config.yaml
intermediate_size: 2304
init_std_o: 0.00456
optimizer: "muon"
lr_head: 0.00657
max_grad_norm: 1.0
decay_fraction: 1.0
MLP neurons of a small language model. Each row is named by its layer, matrix (gate and up: input weights) and neuron, and shows model dimensions 176-271. Each number is 128 + 32 x the weight over its row's rms, rounded and kept within 0 to 255. Numbers have three digits each. A neuron's up and down rows have the sign that makes its largest values positive.
Before each neuron's rows, "fires on" lists the tokens most often at its 100 highest values on Wikipedia text that the model never trained on.

fires on: " |", " of", "8", ":"
L8.gate1703:142130101132084154179118113140142145083111144128113121113160091142119111093097120118075147124094071116112189137145134089100069118123124129140099070152157123125201129039157143089106142083136078127133153147171137147133183161122114145109163062162163110140135117129116183101169150104078174130
L8.up1703:104157132130101156149148172095126121111073131150116158183137151226155145110149118173148136082090102171085100105116142136121175138058104162168111139108118118110142174159107162061114186177089150111053147068145125094183166132110164096129133127156192145101141138202133110111093126137126155081

fires on: " |"
L2.gate1882:140120163150093173140118133170066126080096081128154193169104123128135134162142096090100151070120106144150117083085119130111170128122101132141112136171179121057087118133134131124094165168077084124085146132095181124181158034089075105160139155168163143128171092069115161111113116131120103130
L2.up1882:215096169135137198096178163141088180188123088133135163146197092166125110084155145138136106096158089056073109185138172123122103156117132096133149083067161122138183127222123190184137147215148115127101082123093100133113192182085076127140172104132146124136121122193112147073138143154132162106

fires on: " |", ":", " –", "),", " vocals"
L2.gate692:169129139080174162159094099157141174101129101098094184078156140099124158123123142158171155108108081100130113142150081118140101063183139149104153140124103188184172146096135137122136144172107130141149125110154156128085124164131173097071141179148213106165150170154084171114118133115064127115
L2.up692:153073132093130170149148065124109133072146116091054164140108112180186152118150122140136130160125057153105176163150142118144096096151139164137160152157116164200163197121130164068074110094081128114108056151169128092100136142136177121089153131195210127146127160161121165088145130136110105109

fires on: " ", "199", " and"
L8.gate225:089106162124130119090174137119117196108146147131108129119064103146133081111110124132147104127129104132144170106100172105154168059143132169092103117121147115101157126135092093135114175196162150115149103149129120174141141144204131166180124128131083156087134109091147131109235056145103107116
L8.up225:104155131153145141115074143091037105125091114091141121167115190177122113198098169181160114123180095096106083105115160206151123086183116084037121127121149119106153146097099099105144197183126167112145147088039078123120144146093147144161102142139190151103143130134142141212141117118127107109

fires on: " was", " be", " were", " are", " is", "ze"
L2.gate1571:086089103150134139120132144124061118052073128137134119162148151107134112121131108126089113111175145163145107103103192124120145139148106064137110070139149141110148166095108148157105108140148199134077138156183116126065118140169129149091125110172125168154142121158163150141174103155123180047
L2.up1571:148085103120124100114128130117211161077183176122106139167170134103121142046117152108118132127130143114154104108115121144072143143080174141180171120141159140188127141102125119109195122126123070073102101140113119127141150157143146125120154170122125129170130172128102099153146118154103130109

fires on: " |", ",", " "
L8.gate1271:144104103095087083163159097136122144140126121120101079129077137127152145135138065115122095104112137150163185156081090059098167104118078111042068172099095144112106132101078129136082123090141116190086101098129173118088099076143084155153120184123139093142148140143131087092182143060129132107
L8.up1271:074118090141130138089133141091176102079080140103049068120108096128140087151087160098078157076147086119127157111117131103134127128116127176106134124129118152136129162103117090112115177089137157174098132156146081098092144152171115149112092134135158134093236164100107114117125109063120137109

fires on: " ", " (", "201", "–", "6"
L8.gate1233:078127130163151090159151190139132152189162141074068169105169138162118079163126145086129158113127069166096122181118150102083124145168156054125067113148164123130122108086177107138114132106170148121131166073195180131140166154144137123134124101166125164144048147133172168102102086102131128178
L8.up1233:113123135125153163100119121148104158102130101136173128107092116153171113174155102106054112108144106171121130068142154217107137122153062155178151178146078084161155147141135093162116112080031163103128122190137147085151118135125146161145118119164082158091116133092106123194137108131137153161

fires on: " of", ":"
L2.gate97:112140157131166103078116148154108100100096094130054203134174089099141156067136084162128159130144068079111200076125138083094107146135126117172083010039183163086185132132110163107139131141074086088129129092117146110105106152153134170085140073108122147145076150100095134136128116131108139130
L2.up97:113115173122128116123088136156104103130110123151053182112150081155149149048123127169081135117112136153108174113122152105102138139129142085176076031086145178118125119127102135120155117124047103065144161133115141077040087125151136126148148155108176140168087164150077194146154137159107167144

fires on: " ", "–", "199", "7", "201"
L8.gate275:114100152165137086148131113169144137171101167119152187079065125137118181140139112131123147188144093110126080123111127121074114118186131164116115110125147080127134185112134179136113142127163160176156076082145213093097206158161040132147123138151112159134133175171149127105147149131144157139
L8.up275:131113105158125117142118163113080141158099085140169117122170164115123124166125188133083156113129100095114124109158168123159107120156148127090092065161162081156132161130107101129095116108093099083119121169048114147165180184150094124181118134122137166114194115178116096167158114088140096135

fires on: " ", " |\n", "-", "."
L8.gate200:131149152147176091071155144105100091109146124085112135085142118141130100130117086103194177085101088086153103109107091192107190062113112210132122116109157147106095117100119136138069112085119152123204079100090106106157178173120046167178119107120062153199095112144211139110114174164138152140
L8.up200:136090101174144177156125183107125053126094117144128118062129110173158133209124100128144126137154105164112169165180116180123142173145130151125111164108106159159120119128134076099100142096204121161125138154161131144176110105145143166111124108114109112153122159131120018085143137067169149111

fires on: " |", " ", ")"
L8.gate1005:167139147128161170140108150136137099052125136158133163133077127159089123131114141099109174128091122140105081131106118090123160178116122078078053087095111112059126129139135153170100149148121158145132128118071111089097143107101155144111133132068128078150142147177134136115062055131090116173
L8.up1005:156139112102119180074154117179150141110114146152142135132156093162110082113117135120154188116054138086114121125184123140145123106129191113129124140081152152134104115135123149111127137140059142116111163105085109089102144156053096161154155109085176106141168174160154118143120101143111169156

fires on: ":", " |", "===", "-"
L8.gate431:151161127069083101060129102127099149098134121123000124097126126162135108163154128076057117094092108119168068118130142087112132129152132202148110126145112140120135106103146146181138118080103127108156116072113126139146100146180105061110154153135130152102146121155131084103101158159122131159
L8.up431:124078142086162158114167111151155080142136133126000151163114124123141131079164119083160117113137171115108099158133135118136144137153193164157136141157100114138105142158134122153144087067129056118169098069181144139132174104177180113136143128153165148092132112150156095071075151138129127125

fires on: ",", " and", " up", " but", "on", "re"
L2.gate1681:138093122155081113074092157135110138151117160149080130129127078188181124118148093022143101127135210100112057136112148155089104083133132093097086091165116128164131113159174150126091117113167191087085113085088141138097167081065150088130153204078041158100087072188177130163173070072114097146
L2.up1681:156114156183088116110138101124078157140120149172100139143130113153146175141116100076165101142108180136116106131167179150116162084113130104161152117117107074166119144151186156128104114111116162079144178091067134146097175111134161099091164178113099101097073080145153153111177112106105102162

fires on: " only", " most", " is", " its", " also"
L2.gate1761:137104088099108108127085129160137099137118094093093099106104127121154131133146191157097095128079139141068151127189158110140107137139097145092171156187140100106132142128098122130125113143170195190098123153046094152127156170129129129106142155127084126123128091178133121138038167136115099129
L2.up1761:062129052117103152160086154119090104122159125120221111094112098169142118147160122167081112157119115145139165174168165138108121152108063151134167125140135127110111120157120118141114132121169123173137096169068081139110112123099123187133162116123133129092170125148166127126069150144187207124

fires on: ",", ".", " (", ";"
L2.gate987:151145177145111126101128076096111159133130178135156152163151151136203139116127131102171123085154164166076109144093074103061135078127134107115166174126131108100137107082111101137092228080145088126134099144133147144084140129167142082075160120146078117158131097157171159105126038148140175137
L2.up987:144133125133157102160139104135117186109082174152122131150146182103225169107052134159191108131111097143085170138152133143143153151135131138149154160080148148154182181043086113154124157148144098140087160154140091150165122155106062153119169140119123126127165075173124128133160095048149153111

fires on: ",", " and", " place", " by", ")"
L2.gate2265:111144090117172119104102107030105141128088106154120127149092107135200148150101163139149125162159168155111095103110167118090126117142119177127141097084112098177123157139124107122189195117193093128158120186129175127135160121132112064121131142163138094086093173138108154137127164149102100147
L2.up2265:206104108139131145135102123077043151079137114133127150118137169145161182145082170135140072138212145107179149090045220122158175134105115122100117041156153166162122078155158091151132152081167129097108190150111176078117091080069124105170124117125102146097131133140110137156111146125114105143

fires on: " |", " |\n", "\n", ";", "k", " |\n\n"
L2.gate1911:155164121182162132104078084097121158101119109159055113035068116146107125125194104131119133099058114118165058144134140096135122129152155108128109104135139187104183183200107117100139091109147149120097218073072129103131138095141080104134217175114109103117117132164101152139098134133094147157
L2.up1911:119111131097187145128146146137105236088092100097149129128051170066124112146083253164153181126126161120102103118151176103104120110112163120097130152067161059138142127128121120121109148080095130123158132134090093169118125131163163128125154090177135132145103143151151150126147155111082122097

fires on: " was", " has", " is", " been", " have", " had"
L8.gate1786:141107118079144124102130136123105143109124160177151138181114146086175122151055173073109185131153115117145076118082112098088112177082103109083171119149104147067139084084126135139106159190099168124094193100122079132142120098128095165099211125169166142142188130151160116114121135122154117065
L8.up1786:084049138164122078071152165128137151063106137062180198196147096169122147094170105150111139078088157040174141127107120117099103186126129154115143165160089143102156126127164144142173125146076107127149061158159066127191097126099141189172097092144155129078144162162109140070059122102140108093

fires on: " L", " V", " ", " (", "Pr", " l"
L8.gate1527:166106122131118127120110137174161111109125117178130119117113084163129115131134081104077182114124130158132167157134155088120112146146116160154129118109095036150120147105172123179100133183131152124141128141150123088155100117122109133100149182116126143171103103091116131079096151115128097112
L8.up1527:122180122127110140164153122140097138082090135120159106145148157137107132146168116077142150097021150092154217116127073141154096123114175142151073144151187116150123224128132190054139157151114180194215152119143116096134134119138106136156129114116175137150121143164180150115166058080155124125

fires on: " |", " W", " "
L8.gate202:125149114102119141065154126142161135127101092120044060132113072104194170106085134143152053134145126147154095162107147174078125136091149116128076080114120179140149145209097131149180126140118242132199075162105185121081127166111147171172132074151149123095145140132155125105192162069114131054
L8.up202:078114157106126096096077088111144114098155145104114087168162104203091079166219110156164075124136127162158119131137136152137123131192109101124161136111139101145135145110161093144124164133107125103135176163153124121136173135160121069102166114096120150151137130113141157242123106093053095166

fires on: " until", " but", " since", "Since", "it", " and"
L2.gate385:145133121101140147095163104103160113125120082069101102150165098130122125176109134197139121182103138135113134142096136137113163113180115120160096132113120118184080133130095136185145130234140180118119120188130190178116171088132125192104061124108173146136122132099138130147167126159083116109
L2.up385:131147131191093116123179147165112076127123178068125139126152129158130115097113136119113082086190107121137142103167148128130140083211153125064093162055161128167068126155099155186143203180131109118169064173156136133139164127155117189080075097171062113175036121107106149096071135096087161105

fires on: " by", " and", " of", " with", ",", " to"
L8.gate1400:126131169101118147148145076107109093146100108127164122151127110111111157133091095192175130119150148126141108151115089082086073165084161120133162085127071121099115175143105121085138163112125170196057154082098146140069129176129120124128202141159172095095179083155060146169144124113064110141
L8.up1400:112197127120106125125151104109179092149083151095121073192123136141110109066144127196132139131119135133138162146139128122125143146048170147111106152125174114145106152125093091096112112160093138156073106117181155108144099121122135087120161114102129167156123065121096144133115136118082082199

fires on: " and", " to", " in", " by", " for", " was"
L2.gate1243:120082137097125136108160160120184094152180122088159123136122129151144168057124158178150136173123105151070141202145141131169134134142132094123186169151132121165152125134135133154157178196071093099090129190094163133117128140141087111132109195117124134146047212207133157133153099117141149082
L2.up1243:165130079142067165141151149097101078100084107099135149098091130094124136117113094118132158115139138146109100143125150143166065145144106111106108084165063146151151105149100125140126126144116086129139167134065140121133160079150122116185132154157118137124163094132160110104053121160124119122

fires on: " such", " other", " those", " others", " Other", "ad"
L2.gate1690:132108151123179072100157096119080143119131121190138143124137134128071097100119096156114106128095159144128125122066130133103100105146127184147082140084088119102109138129147075136093119090126098144134128199125148180143132149136190115153156115148170074178145104146118156053136170100123177179
L2.up1690:178146082174157124100137135093142102125131097117101102138142099120098130097113139141144120160173081082137130148119133175156105102097125079130124146115086111129162131143123161160097145102134155172105167187110121118114127159152085149144205151061151092165115169191104140099134168147165206151

fires on: " the", " |", " has"
L8.gate1648:138128084087188112172098124102120118113105182125069082153132148182136139156141114131142087135182111139204111148194166064093148097138141171098122148095091143120135159074089152126109148110153149105084081144139119162118136165139077040143130155098120109129163135153061064097169117104108152074
L8.up1648:132181100116102102138129131150106060071112149143049057160136062136138115168102148156071146088075120149135122110204117182090087110146178111117105140155129136151164162137197148151137091131097088063072136151147159152077176163156170090129141077094141161123131129181140097099098100118168174139

fires on: " before", " until", " Sir", " previously"
L2.gate1212:119141181106165177143130100165146165176105092120114108144173145175091080103162147113158137133134113071129109117139175183128158120116128144075134137146134177162138166114181143121116150165195131152124126084139099198148125123160109169126091102107100102157126126118095161138136165116152124152
L2.up1212:093134157137092118164086054132100167100084117102181131128099205145097113180068115099094201085182123110122155158138180127166097137123141084000164041173132107141117075157090151141168173167134178189145124108080104142099199114177077067120151143107140169151106101121149158132153089113107147112

fires on: ".", ","
L2.gate492:062117128118109094128115153072136105154115180151070136175209151129145145139135179145139156106149146131076110178127171105120139119172144154145117155123161108120134095079115152131132142088146041101132131131130131169118139158107097105101135081157150102127174076160178104095114130158149108151
L2.up492:098130140138094138131149071114120154173145177153142120144114179087150123070099166118130182122108093130113157176151203129088134113176096171085137136116148116160096124070128105177153097096117071103198089080147088176090108159156092181099121096160115130149172055136158110111147082181144130139

fires on: " /", "-", " g", " |"
L2.gate1362:141170144132125082101113125122147081099115116074158122173131168069113117169129132121156142152111160102114126135135077148107129155179123149145145091138070124159191098118112147147173192085128167154129091133143154131039117132115153132161086150148146089127099118145174141084118123131142173140
L2.up1362:141086121158110145141210136109192106120144094134153116098072131105194142121102119122138108062113181144089072089118059202120163095143124143180170162111125128141174126176126145159112139130120092110106152098158176174115093120144187084147119148076083153081166147124160134159117149168165096141

fires on: "1", "0", " |", "6", ",", "7"
L2.gate708:146113132138092108149112095165124121121127140118072163158166109155173138132134051081111098135126127102135114126098142140122128119165126151183151087123108165115132087204134128192093093130104046092130165098143099115150182128125088129134115135216101149119123124173121117179104098105064113129
L2.up708:129139191110102095098085086108105093107140145072146133130082083144165104134150065185135113132155151089152106145151099129135125109107152126098189044126142131147166094157151140112163105144053114159087071127125188130069097154124172157219173168108164163096128120123116128084122157095157087202

fires on: ")", ".", " ", "\""
L8.gate622:126120107155169136177161141077127099119183161103170097136139107113124145138183063101127132134149147151111092113062202154084169125117095141191077137127175115141093199113201062184130124098086140123157135094094127147166166120146124111164154120171144093106113161103162107175088192147113120127
L8.up622:093071113131129179179177136098089119146144119198149122134087123125129102111160134160122025117149097129168132097190074119139174127118139145098120150145104158121096156174147123130116159130051153131106120098114168145154131095135121128115105103089180151170140141156074087169154146199156122201

fires on: ",", " ft", ";"
L8.gate2012:124139076161153183166068155216154136145132116117083047069139137152165122164196087103135158133112064117133134137174129105073106126157117117155117071115079210106165102155160112141106166094154084146097149093135108139119109105134148115118159164171159181116089073145137157113065128191126140164
L8.up2012:136132156141131093091112111111139149113140080164140088154116105123139157129093166160105137178179174143145164091160089101132075081074172148146160124175120173140177157102124132144151131118153125201164155174105118166137070127155123110115169099086183152107128105091096136075119124083110119139

fires on: " and", ")", "),", " |", " as"
L2.gate713:155154131143106158128100100136148088119137147109139115103191137083153103132108151142123142112140134140162113115122104123139047120191092147113097139173125107134123153105102148108180083076105115146142095149128158122113104092152153093130133167168112176112069124135095177140072115136136123109
L2.up713:167129154134099141128158130141147083185088103101177142146186156083205119100111087213143114146164133122150129138154112110134111082169133141136114115139202115090182189069131183091144132089062103118133101172155115151147150137182085142111118156144139122132115138167079172115075140145098104176

fires on: "1", " |", "0", "2", "5"
L2.gate8:120067039100135150136109104127090121130132144137078125204146140125118087159128112161137097096150117071171135167124151126108105104123145134088149104120156167130154139182105115097094105157160145112131177140149113137127071121130095138140133207167138115134134106105124110111115106094171154138
L2.up8:154141084132114092160080094067115125081166131113099086087184091129148102153134103101090167171144174182095086082157087197179143149103085084142142137107100139071189156141119137084065100143217102140124100139154114176151182143093152127118145127104144087125120155145156102113124140209181171160

fires on: " to", " To"
L2.gate75:101093150159117132109176141072180143116158120092138152132127124164112108146143152197142126131091126115122100164141155133120113165130126137161138081143111180169081148198124092104104081146137161057132142102057147152128168119156178082176135149121133105137131131148116174123166107097155119094
L2.up75:142083150113172138158106108079128126093139075102151201120079140121065117117200115103141188101125096113104073134142172181106098136142132098112122066098086204143196089157118103105127141149140119160110126092104083120161186115128158119092076164064143069131137191129116123142108106087152133127

fires on: " was", " is", " are", " were"
L8.gate86:116095149156089168146097136101099088139129102165074148104195149125174187150152089135085150133113107169110181155123132128081099162114161092121131102127111097156101143105157152137194168128126146146106149149150096108123174071088110122128162139109136143119141128188175211160125103094149160139
L8.up86:130113165156115147120079148087082110146127164187084186058194132143179132146149090144124121152159077134115194202107162174075110129110137084117175131133125115142102133153161176169177113142148127118136145156157132088158199091132109089141157112156120115132113138137226158129128148093138152149

fires on: " (", "-C", "76", " cm"
L2.gate1061:072140164102060171140109102133089102066136169095095139146161132125130143099120165111090093091148130135106134080140178149114116083193116156136163100119140121149094109106121161113124162148096133121155094108186148136115150132119075119151116204128120135114109083132170171073118119098122135108
L2.up1061:102138134142111146166080117195170112104093138068134096147121118185152099124079106110148148125165071151145113121147138116126058134129136141150121045114127178132145049084090152171109149143107112156132119092097143152079169124183093126147159154151134126160135045129152119131163136129095146121

fires on: ".", "l", "t", "m", "c", "b"
L2.gate1434:176194112109165119213153176153195126116112113100115121159183126154116155124146162072159117089092113086108098109176207099067111178149135159105073178102090097105107168149115094141149109091168123084171171115149134156134108093101152162104240116183100093184173134096139102162151156127141094145
L2.up1434:078129121105137127141141128079141115169109142113084115041078031187096067137117161144102147077157107114164120061132077168141142145139155101143149163112112070178102114160125110183150137134160108087163142095109141117126126121116116152081178165185183101175105157126107141129156124131079111075

fires on: " of", " from", " with", " at", " to", " off"
L2.gate1051:132180139119146101146130139084136146136152151131137113137066111094141152153160143129140133116082125101097116177103151159181154106166135092193076138112121109068105185168114114119125065152124135165151149115154124120116212139104157107163107140132194120092101094101111154156152097092096144132
L2.up1051:143124160151135166050175035065183098072107130117078136093089116069108151178154147119110114089076142067131100105155116134098086093106163113148084055141113117118125137154146113140102152134152113164088186175131147138156162125165168057076141171144191088108140107201112133206064095141102150163

fires on: " |"
L8.gate1248:125122139122167136144132112079143114125150157175138129206138141159145148142103132115205161154173157146126041080140105148130159107092151108114132124144134101131168151109171137141098110076144165135127121072127074154138098121091114085141156103166093131215165187154101147127091089137110159097
L8.up1248:122142178115190139138056093105132127085102133132084100154156114121171138118128162151160152101112170209182123126108063106143136156124163130145134134160186134135141134161139167094172101153086124120056116099179111134142104159165150141147153103098147089173203190113130098093119098170148154125

fires on: " and", " or", ",", " such", " if", " which"
L2.gate1939:147075100104117155163111117105087136148073103077138142196122148129197093185137126110109154152071182139138097105109117152159100100134172131068112155145122087119130160096150165083142164160101124138130095101157175111123153139175164126160162214073149172113118193122160149182156102113046100095
L2.up1939:126147137088061146092098143198087136115094131101152119091162146166107161109138126127135123127116128132134127164147118151094155141153115061079080112138133117144115161181158134122099177096099165161153141104100133109111143155131140093154149154179100167113157180116176164147169129082103137105

fires on: " was", " K", " were", " T", " are", " |"
L8.gate2170:122142076146136109120136120097131130105136159138049056097053141101099137147101140125135155167097128115093120152107125157135109135117129131047138081112138183150218124157128138151148138156112145120150146100117124069094094172088105142128126109134124090174154161123115145134070088140102142148
L8.up2170:140157159135089143153124119154100140071147061148096113161121116128136167128113092176177132161104093093134180141146067185175158171126120107155143071078146165079143164162119138124130182146104191190127118121099165085103135113139148137094164112061120137103156155186143176138140073094126090126

fires on: " |", ";", "|", "."
L8.gate1270:180140138101108149116101118108153090159156166131128165125113174113168103135161168201163099107126192171048098130139159116110122106138137154195155128123158097165152065114169142140168185172122119148102185108100151111133091187137064134098171134144161147169138136137129129077133105131116090088
L8.up1270:083135138133142080099068135078113128090138155123158125141156145105137112115114151105126163120097152135113128179140151084143115107128135132137091121070166111160151149101162158099115098145132071109087139099084147132165068181147130127153142108139129142127139062140169104132100087157131107178

fires on: " ", " ("
L8.gate479:127123081119106142179131174074093070136141185139169071175136136135150157166086175105167146160103120089110094134173095079181148079126131162143055149114145170133124153133131201136164126147178144149061167135197108073145123121087146102157145202037116083082147088181149116133203120111160122049
L8.up479:114093113119136150119045141113162131096094126158118099112115136182123125151150118088124154194130132168132140144095098147179085067143134064098171043125131160084130128087103137181125122113128134120139138072151150066060121107120193184106109150134124157162152114068100088065083170146102142116

fires on: ",", " of", "-", " BS"
L8.gate668:187160185114096108174163100074161116127102106146106137195136068151085126123056096085077114139140113114141141135143115088157137122107172113135110151111139103130074133119113065150179194170166142115116159139073082114112121157079121164043200118171127136057142134148150196151150112126075162175
L8.up668:190141154145112174181167112123155141147092125138057170126126161106142163126079105131101128127156092122112142192126079086166089180084159098160137150185109095132126105104151119078168175146143181146184066158114076087090123144107155144102156161148114076118138099024142165143158126127106135197

fires on: " its", "'s", " a", " L", " was", " is"
L8.gate779:113127171174104128193130147088180166124122117111109099087080176089087114115162120137112131114092180105158105096074105168169112142120151150192136082164142147151110198149119101077156121097146206116072069066121146144171129113128174103147103103099132116131123118149174186131100135130112141124
L8.up779:141074087129137116133103115129164127113156152133195085120067109177138138123165129199111165184101089108143167176128159104073085130130137142105116151135090101023131107164140143105141078138114121140128164110109137125098098110141112160130116091142203159142114124140160156124161143146077162068

fires on: " |", " as", "'s", ",", " the"
L8.gate1452:120177167114161136177135137188107107129138143094147189100129172118109120144098117169094108117156148133099092147127125061127124145121053137130077118151204103179171092130143153122127074165116170120131165159124097143128148115155162145138111097135167113133105216109154094118093052116177144162
L8.up1452:167156121157137134109133112105121101136106156114216161166140143104096137162106106131175109093085128124153156132177198151100147117110109131133107161094143187126145146167142136128133171131077159208065158188097111143100113147136156152074101102089197140123159166121166082081028176114141159165

fires on: " who", " as", " of", " and", " which", " scored"
L2.gate1792:139181102107092129105107127163172140081086103073077113148241142151083168152119077166128106137064170067098144152129101092137175150187160063146144123095111161174181106062152129124216168128118161141103128150134161177193093135147147158157127120108156109089096154162154181154049136139134169085
L2.up1792:092148118104119174166149159146136158081176122116146110107140138186070139084145118122093132115101062133115104125080097128137162129081123070128107133088137101153123154131179078143117158096089138128124161120121150099133107166134147116132133159146145123056151161105184149117141109184151162054

fires on: "\n\n", ")\n\n", ";\n\n", " =\n\n", " |\n\n"
L2.gate16:099173089209150078167151169050055122069083164166156151127138152128107125164105122104163078214176101155076154146123103227144160143113166183135119137170107117113129149089118128139125097114118129174096193165057130152137098115092110138100179150165084114154124106119166124159130142128122114139
L2.up16:210135140108117075134088136114106132103106109098116144123120155146138173096215121135171190092162144152110169160151083119161150102119156093152125145139147102164173137071188120135190071121158151092126129129104124019141172108112111131140132149199133135202163150134165156124111148125132108175

fires on: ",", ";", "\"", " \""
L2.gate572:113121101157094145141086145125175119123105137180112114098109159087161152124078140106180098163087157083142135108180154150077173100141101095106149109158040139129106189128155110138156167068129165141131194076093090125134145149097171106159164141137100090149164174172146144150142109103125096127
L2.up572:139098118107118146090123170102160157116090178155157073112115142088169155140091120201175111199044108138141150197155139120089160112097155069150158162137087172092123175114148180182102151134145122154101113080138067122176118141084145153170154071118091122139193155119130143116152137123165142151

fires on: " ", ".", " Los"
L8.gate469:168137139144136117109105128068174118102089151100137132149159077110110147130113104112092159142135156069185097173116125055159215114124123080102089121091126132106133170124117126083136101126145130169162097058061088160109124169113100040165124159121106047108087205149124124140092118097118132119
L8.up469:112100103116161118101119196100112124140154090093116096146124123136167078125114140093096114149107146100142154136088148110120126148122134124145132106082109135125146114152190110115119112169075152151120100118131157129148190142168073125130102082082143151111181137127064053106134106135105106110

fires on: " \"", " (", " [", " '"
L8.gate1246:122120089073092114144097138156126122102063089161083094197195181134112114116152154116150130094090115101126106149136134168074096088186122110126095134173193098113077160079142170145129155142123104156150137079137113104195152121137169111188169149078120127120171107180167145068165093147081149105
L8.up1246:143110150098104124209142171179161176102161118171124144178097148097102135101177145095166162128134208094104160151142093164141106116152173110124129112125168110115081125107155165121200112117185148147115218127104134144137101107061173133133166154090166043127148067170142110148101160134093160121

fires on: " and", " I", "I", ",", " as", " And"
L8.gate2159:168172076097131137117110201074156121101085083125019075107185155106129110114141105174116117070152093135138169186161118141111122174169092067135138136103123167163164141177150091089120156111086181113145105100067171145156153136142137120124177152135236120137128105177172182165142115117138085182
L8.up2159:089161129058125160093137160088070082181102143171111119098121135114144144100118126115109143136189157105078145128112104097125164107099057113123175079155199138111140110091156136138126157130127154135109117060124117139097107180141153192146134100051146146145132160125116091127119130092111098088

fires on: " K", " ", " than", " G", " Or", " and"
L2.gate698:151172142125168096110108159095103136134120150158080098163107127081100079177143168154133120180137102119120119145160132113072122069124119140115103148085130176118156120104167146094131168171129085120143084068138179171114101061136151159132126211085111166106077070058145173101095135137109133133
L2.up698:092125122066184112142138165146122161138116100109154175138110122079145093138069106131190122128140108148116138160142124135069137076111125041115142108099131147132158144115134103081122194114148184124136165097126114170101180116121160142145141150087096122154155156104114167138107105116102146119

fires on: " ", "630"
L8.gate648:116133120090167124099110122130095152123166082045122119108116175089155143146163089156180158112154143171163166119116094114141077156164071136058160128150109129131157138097174100153123145090158142095116123195143111181160123193131094202116131183128152159122131117112100136104158090115151069158
L8.up648:162103124156122145029110052129117108157084135041141165104134127153154121150130125177147143134144149123142167091094108192103107123111116103098083124142122143124111133115173188100191137087081138124119118104053156151130165133053210086168149141186134171129140056149129130139153074087115143125

fires on: ".", ":", ",", " of", "06"
L2.gate312:119084084119193111110139166018144108061117117100139090108155141171084160121106112103163099134208133191132106109153129153157147048103161132140099141072086130125121111112105142128097162167075128093108101097173173084133075189084130114147127081142115146120102141189161138182178137099147138144
L2.up312:125164142077104188110130061145168142109115157149122175115073108075121145085163166102137165107099096131128090042238119129153111167111132122159179116122159088126132114147099232147189065142078145122117155168105131199113116172141099063102131131176127129054147113118070137126161102145095142146

fires on: " ", " $", "-", " St", " Hong", " ("
L8.gate82:092087149162137022169114172087157163131103110113124179141092103108103138132126127145170107068088156147148118157145176114102123133152159072081131170028124111133151168146194098131177094077085153160115173161150159134114195164145141154111137158205077145164113117117115155167213123144096119137
L8.up82:120127137174068103129082162053193133147144117181180212056156133081222113113142146121164147157126110133163136135165189189154125073155118161132190120092137081123151158100132155098115140125112071110138145199132124107100095182147084122106102134137123148147113179145188126161124125130074125148

fires on: " of"
L2.gate70:137131121152120160103138161130167129121142080159121141150135126125105137129072129123093136124190132167184123105137160149091116167167126152172108134079124166078094127125147119150150225146079053129102155176133090147120167198063137128171124159190137148156154136120152136059136098132104103097
L2.up70:114116190047112112183124111146107129123110148142104089130118160149074100103187163091100093145103075157176113160172151122155089107156133134167140127117129132128126161128112143141162121130205070098158178169125168185092103081126102111106124123092109177061110145087134069147150101116137180123